config = dict(
    num_hidden_layers=24,
    hidden_size=256,
    num_attention_heads=6,
    num_key_value_heads=6,
    head_dim=32,
    intermediate_size=1024,
    vocab_size=2048,
    hidden_act='tanh_gelu',
    norm='layernorm',
    norm_place='pre',
    norm_eps=1e-05,
    positions='learned',
    qk_norm=False,
    attn_scale=0.177,
    bias='all',
    tie_word_embeddings=True,
    parallel_block=False,
    init='orth',
    init_std_qkv=0.0499,
    init_std_o=0.0,
    init_std_up=0.0499,
    init_std_down=0.0,
    optimizer='ademamix',
    learning_rate=0.000309,
    beta1=0.9,
    weight_decay=0.0,
    lr_head=0.0104,
    max_grad_norm=0.5,
    warmup_steps=220,
    schedule='wsd',
    decay_fraction=0.633,
    decay_shape='square',
    final_lr_fraction=0.0,
    batch_tokens=65536,
    max_seq_len=512,
    doc_mask=True,
    train_tokens=493600000,
    max_steps=7532,
    dataset='wikipedia_en',
)
MLP neurons of a small language model. Each row is named by its layer, matrix (up: input weights) and neuron, and shows model dimensions 96-191. Each number is 128 + 24 x the weight over its row's rms, rounded and kept within 0 to 255.
After each neuron's rows, "fires in" lists the words (lower case) most often at its 100 highest values on Wikipedia text that the model never trained on.

L17.up925 [129 125 134 115 158 139 112 152  99 123 150 141 119 129  91 114 121 160 156 128 100  90 122 120  94 150 125 110 104 137 145 122 115 138 173 137 117 173 113 106 109 166  86 135 124 113 142 161 124 107 146 128 130 146 129  94 156  77 137 138 112 100 125 169 136 165  99 148 104 119 128 150 116 178 143 171 121 133 140 112 127 121 143 141 152 121 125 134 105  79 129 108 123 134 117 109]
fires in: "can", "would", "will", "they", "must", "may"

L10.up895 [114 126 138 137 114 122 106 123 160 128 104 159 101 161 137 136 138  89 121 127 103 121 162 123 131 141 125 134 112 140 129 123 114 150 132 139 139 158  90 140 119 133 172 146 138  53 153 158 146 107 164 145 153 132 149 151 143 100 108 138 104 117 134 135 127 110 144 147  89  98 125 168 144 105 156 195 156 129 109 148 141 165  91 133 119 106 107 176 134 121 116 156 158 117 162 137]
fires in: "and", "later", "or"

L15.up307 [116 121  81 167 107 109 134 136 155 112 132 189 113  89  89 110 160  84 119  89 115 102 160 147  94 123 100 125 139 137 118 178  98  99  70 129 108 126 121 129 170 158 113 172 130  99 144 133 163 150 122 120 119 121 131 105 124 133  95 125 159 127  91 170 144 172 133 110 131 140 111 112 129 167 113 164 133 115 107 121 153 135 127  96 180 109 174  90 104 152 143 152 135 141 160 141]
fires in: "his", "their", "her", "s", "be"

L11.up536 [110 123 112 128 119 156 166 131 128 140 111 172  70 134 139 138  96 137 125 160 152 165 118 132 178 163 141 131 126 142 124  88 113 125 109 160 118 146 116 138 126 126 168 112 158  97 130 133 138 152 165 135 128 133  98  75 140 117  94 135 125 114 151 139 137 135 127 138  81  85 108 121 141 187 154 161 147 126 171 154  94 115 134 171  75 140  88  81 122 125 145 148  80 129 181 101]
fires in: "when", "on", "at", "by", "as", "during"

L11.up751 [ 96 129 117 111  99 116 150  90 124 141 121 170 103  89 124 138 148 123 130 130 143 116 151 138 114 151 136 132 115 121 135 203 159  82 125 130  96 123  85 117 147 106 159 187 159  94 194 105 137 151 121 108 122 114 124 156 133 109 115 164 149 122 139 144 137 133 147 110 126 100 133 106 131 158 141  82 123 177 112 111 147 121 124 163 134 153 152 137 143 131  84  95 119  96 138 127]
fires in: "of", "is", "are"

L19.up878 [138  97 115  87 115 165 130  87 112 126 122 135 121 129 148  99 186 129 146 145 107 133 104 115 119 124 104 107 122 161 159 121 149 121 129 151  90 147  82 176 111 145 113 171 182 112  95 176 123 127  95 107 142 159 126 135 108 136 119 145 150 133 112 129 103 115 143 153 111 126 164 114 127 147  77 138 156 109 132 108 125 153 145 126 122 157 135 128 119 112 138 113 108 112 120  69]
fires in: "at", "of", "in", "to"

L19.up220 [141 109 113 144 133 126 153 126 146 138 131 119 128 103 128 139 144 126 103 144 157 110 126 112 102  83 122 112  73 148 142  84 128 153 121 118 124 100 124 148 103 127 131 126 131 142 185 135 147 144 141 138 147 137  79 139 144 106 125 162 131 159 160 133  94 100 116  84 111 153 102 128 117 108 100 114 137 132 142 125 127 127 111 117 117 142 103 107 125 149 128  87 124 104 209 127]
fires in: "an", "another", "vladimir"

L4.up694 [144 135 133 122 110 113 153 108 148 124 113 168 178 110 135 105 104 120 179  92 153 121 128 189 140 113 120  60 131 163 158 128 137 136 107 131 101 114 118 112 136 139 114 160 107 156 172 169 123 164 127 125 109 109 137 130 154 152 129 136 103 156 136 136 155 139 119 143 132 156 126 110 132 128  90 123 157 148 117 136 170 124 133 119 133  98 110 107 124 127 152 151 139 161 143 127]
fires in: "s"

L11.up956 [140 137 102 130 123 154  86  75 121 139 104 113 135 140  74 129  98 107 141 127 102  72 128  92  97 159  93 109  98 164 111 135 110 117 129 158 119 145 136  87  76 137 130 123 135 135 131 128 142 100 127 144  98 138 109  90 175 156 144 139 111 106 137 105 108 127 114 116 165 114 119  78 135 123 129 126  99 130  91 141 151 112 119  69 113 137 156 126 135  85 166 113 157 123 195 162]
fires in: "there", "it", "this", "that"

L6.up633 [ 95  70 146 157 110 107 189 128 137 137 154 134 117 142 146 106 141  96 131 137 109 123 103 157 137 108 143 117 133 137 157 106 127 127 121 109 158 154  78  94 122 128 137 157 145 142 178 222 150 128 123 141 121 124 143 108 169 106 112 134 182 137 107 118 104 152 144 106 139 154 123 133 152 133 128 128 106 146  98 155 153 142 132 114 161 143 144 153 171 100 134 155 123  85 143 123]
fires in: "s"

L17.up198 [124 131 134 124  96 112 158 155 144 128 152 101 151  93 121  99 133  97 114 172 131  97 133 148 104 172  85  76 100 123 125 101 103 169 107 106 137 100 133 144 154  82 119 142 115  84 100 110  93 132 110 125 102 123 159 123  83 176 148  91 137  82  83 119 144 118 166 161 110 106 113  98 134 147 135 165 164 156 171 126 119 112 135 135 181 152 127 105 143 114 132  90 110 119 141 132]
fires in: "in", "took", "taking", "take", "on", "change"

L4.up518 [154 134 147  94 106 118 167 132 118 127 158 163 108 119 162 107 121 118 159 176 122 120 177 150 172 137  93 141 159 148 122 148  97 132 122 109  92 140 138 151 146 155 138 153 126 116 144 103 128 116 152 190 126 139  88 151 122 129 176 159 122 121  91 112 164 145 101 117 128 140 132 115 144 118 107 124 131 106 138  88 108 114 139 166 149 117 102  99 109 132 103  96  92  73 132 131]
fires in: "july", "october", "january", "november"

L19.up511 [140  95 149 139 123 133  70 129 128 119  94 172 145 130 163  78 144  65 111 141 146 134  94 107 118 110 101  98 146 141 115 120 145 130 122 136 106 124  85 134 132 163 151 102 148 152 137 110 139 146 169 159  89 145  93  97 143 183  92 143 113 116 188 109 139 155 131 139 121  97 133 118 112 105  99 123 147 141  95 137 161 154 136 147 172 147 115 145 113 114 126 160 131 146  85 192]
fires in: "to", "who", "and"

L4.up777 [131 138 163 172 103 138 115  93 120 104 124 137 147  88 109 128 124 170  99 160 131 129 153 115  63 209  61 119 107 113 133 107 132 121 135  91 100 119 131 140 158  80 120 166 142 107 134 117 133 148 132 184 122  74 130  90 142 132 124 126  95 168 133 133 117  67 146 131  88  95 133 109 108 142 150 125 144 119 102 106 136 124 142 138 151 151 139 108 100  95 133 106 124 134 106 120]
fires in: "within", "on", "in", "for", "soils", "software"

L17.up895 [126 118 123 143  94 124  83  84 138  97 111 149 132 101 105 154 144 126 144 170 137 110  69 106 118 146 107 162 162 132 135 135 140 104  90 139 146 131  69 175 175 147 127 137 123 107 163  96 115 154 153 155 135 135 116 107 123 141  99 149 137 115 152 140 145  83 120 140 125 131 121  83  95  78 136 113 147 134 123 141 134 110 154 152 133 125 106 133 128 124 103 106 172 115 112 159]
fires in: "and", "by", "according", "or", "percent"

L15.up548 [ 81 125 136 171 117 117 142 103 115 143 146 119 130 129 151 154 193  92 110 159 145  76 102 151 124 146 147 130 131 142 145 115 130 152 112 136  99 109 130 121 117 140 145 136 122 176 149 174 164 136 119 105 127 145 125 131  97 115 149 144  88 173 127 121 119 101 172 165 124 142 111 140 158 117  96 135 132 159 108  97 220 147 124 145 119 138 141 111 158 148 131 121 147  87 139 114]
fires in: "an", "analysis", "another"

L4.up480 [103 142 165 132 134 130  75  99 154 129 140 150 158 103 102  91 152 138 126 142 137 115 136 170 127 125 117 120  99 100 157 107 121 149 111 114  81 151  87  84 134 153 156 143 149 117 135 112 135 129 103 133 122 150 107 159 115 130 121 167 161 131  90 184 157 118 124  98 131 107 125 117 105 150 138 133 114 135  92 108 146  92 139 149 145  66 178 134 144  99 122  61 132 108 148  89]
fires in: "area", "group", "party", "style", "are"

L17.up634 [136 122 120 115  88 119 108 168 168 157 129 154 143 112 155 153 149 126 131 129 119 118 175 107 113 109 127 127  72 122 117  85 103 114 117 158 155 146 139 140 109  91 149 180 128  70 136 153 156 133 150  97 134  99 111 109 128 123 106 130 146 114 120 153 160 141 164  99 126  92 127 157 115 128 157  94 132 160  62 107 137 144 131 133  97 130 153 136 126 100 137 128 117 118 106 124]
fires in: "a"

L15.up523 [ 72  69 113 107 113 143 160 118 155 122 148 153 120  97 102 117 147 113 149 146 106 124 108  67  98 138  81 141 110 156 154 137 107 130 132 141 147 122 110 147 118 140 157 148 138 158 106 178 137 149 194 129 173 127 115 132 128 104 130 114 137 126 114 138 141 150 121 105  93  71  96 136 122 150 146 141 127 109 116 126 189 137 144 136  81 125 127 174  83 112 138 113 113 150 108 124]
fires in: "of", "in", "on", "to", "and", "or"

L6.up399 [108 129 113 119 133 149 100 121 119 151 113 112  90 152 111 119 101 120 107 121 142 153 110 148  70 160 120 118 143 104 112 113 140 161 158 154 114 148  57 149 116 121 143 120 151 123 161 122 150 136 112 130 153 134 120 111 196 168 133 150 142 118 125  90 135 159 139 129 165 106 120 126 124 149 124 129 156 128 153 109 160 142 158 129 130 101 129 128 135  92 157 114 116 153 108 130]
fires in: "i", "father", "brothers", "davis", "kevin", "brother"

L20.up910 [ 91 130 146  93 110 111 163 131 110 151 131 111 118 156 164 114 140 118 128 149 118 140 160 134 133 147 107 161 112 117 143 137 108 154 164 124 127  92 123 146 117 112 167 128  96 133 136 150 158  95 135 113 144 132 156 139 100 142 132 148 155 124 142 142  95  99 150 172 129 149  88 116 130 108 148  89 167 159 112 102 144 129 123 158 133 151  79 103 161 145 124  83 130 116 147 131]
fires in: "an", "another"

L10.up591 [136 105 105 126 127 133 180 116 149 140 175 188 126  47 137 127 102  96 169 132 131 116 140 144 132 176 135 121 155 142 112 143 101 117 188 139 100 106 140 142 150  94 123 129 118 105 119 170 128 136 139 119  92 121 104 145 115 130 125 138 143 157  99 102 143 163 138 118  97 109 140 150  80 163 132 107 122 157 119 114 145 123 109 132 140 155 121 172 141  98 137 121  85 180 138 120]
fires in: "of", "gd"

L20.up748 [161 139 115 104 111 135 160 136 117 158 105 125  86 154 167 117 164 120 115 133  88  60 195  82 115 122 134 109  89 162 134 138 117 138 151 103 161 134 187 117 148 153 117 147 125 108 168 126 125 119 141 129 111 142 106 118 163 112 141  95 138 114 130 113 135 140  96 124 122 137 131 102 112 137 143 154 132 121 124 144 131 114 149 130 148 146 135  98 155  63 102 167 109 107 149 143]
fires in: "to", "would", "did", "does", "not"

L4.up434 [156  77 112 151 144 159 107 103 139 122 113 129 105 136 157 114 122  63 168 143 117 128 105 148 103 131 113 125 147 134  84 136 151 123 165 133 156  99 143 107 114 151 151 126 149 100 150 113 166 106 111 116 125 142 129 114 114 110 104 137 100 155 124 114 110 131 175 101  72 132 112 120 117 120  83 138  98 114  90  95 137 147 107 165 125 111 138 116 151 140 103 103 128 132 154 133]
fires in: "more", "less", "largest", "rather", "background", "self"

L19.up704 [122 111 123  74 103 131 138 155 142 136 105 127 130 107  97 112 153 125 131 146 138 138 144  50 141 133 116 101  96 113 114 124 135  95 100 146 115 152 142 151 127 127 109 163 136 121 142 125 131 167 113 121 112 125 122 116 142  93 117 158 109  99 139 134 121 177 159 120 138 104 140 130 163 128 175 177 155 132 113 141  96 119 153 120 174 124 145 100 112 117 155 138  83 130 195  98]
fires in: "a"

L17.up902 [160 104 104 138 131 138 112 131 156 123 143 146 143 138 134 134 134  82 140 133 174 108 108 163 125 140 124 107 101 136 143 143 157 145 119 113 114 112 119  67  97 121 142 160 166 145 107 117 104 135 141 111  88 122 138 164 126 128 133 142 121 135 121 108 108 127 126 131 134  96 126 125 129 153  88 141 127 112 147 117 172 125 145 161 155  89 109 118 138  76 115 118 149  97 171 138]
fires in: "and", "to", "also", "then", "m", "was"

L11.up931 [116 116  92  86 101 134 127 129 123 128 157 182 132 108 157 124 119  98 139 160 129 106 114 150 114 149 111 109 102 171 139 122 142  96 181  94 115 140 121 134 153  80 152 170 139 129 130 147 131 126 169 142 109 162 128 160 128  98 131 159 138 103 102 120 138 134 140 165 101 173 129 141 119  93 134 123 154 157 107  97 116 134 150 128 116 154 120 128 102  98 106 119 105 140 156 116]
fires in: "to", "of", "for"

L10.up993 [151  96  99 135 150 117  82 153 131 135 140 155 105 137 128 117 143 132 126 148 143 115 156 116 137 139 140 119 139  95 104 141  98 120 202  82 100 109 160 123 103 184 142 147 107 157 119 177 117 113 161 132 156 129 109 128 154 156 129 149 128 127  82 151 142 109  99 157 106  98 120 141 111 130 151 144 138 104 141 105 158 143 106 103 123 123 119 114 150  50 118 123 160  92 140 117]
fires in: "would", "can", "will", "could", "cannot", "should"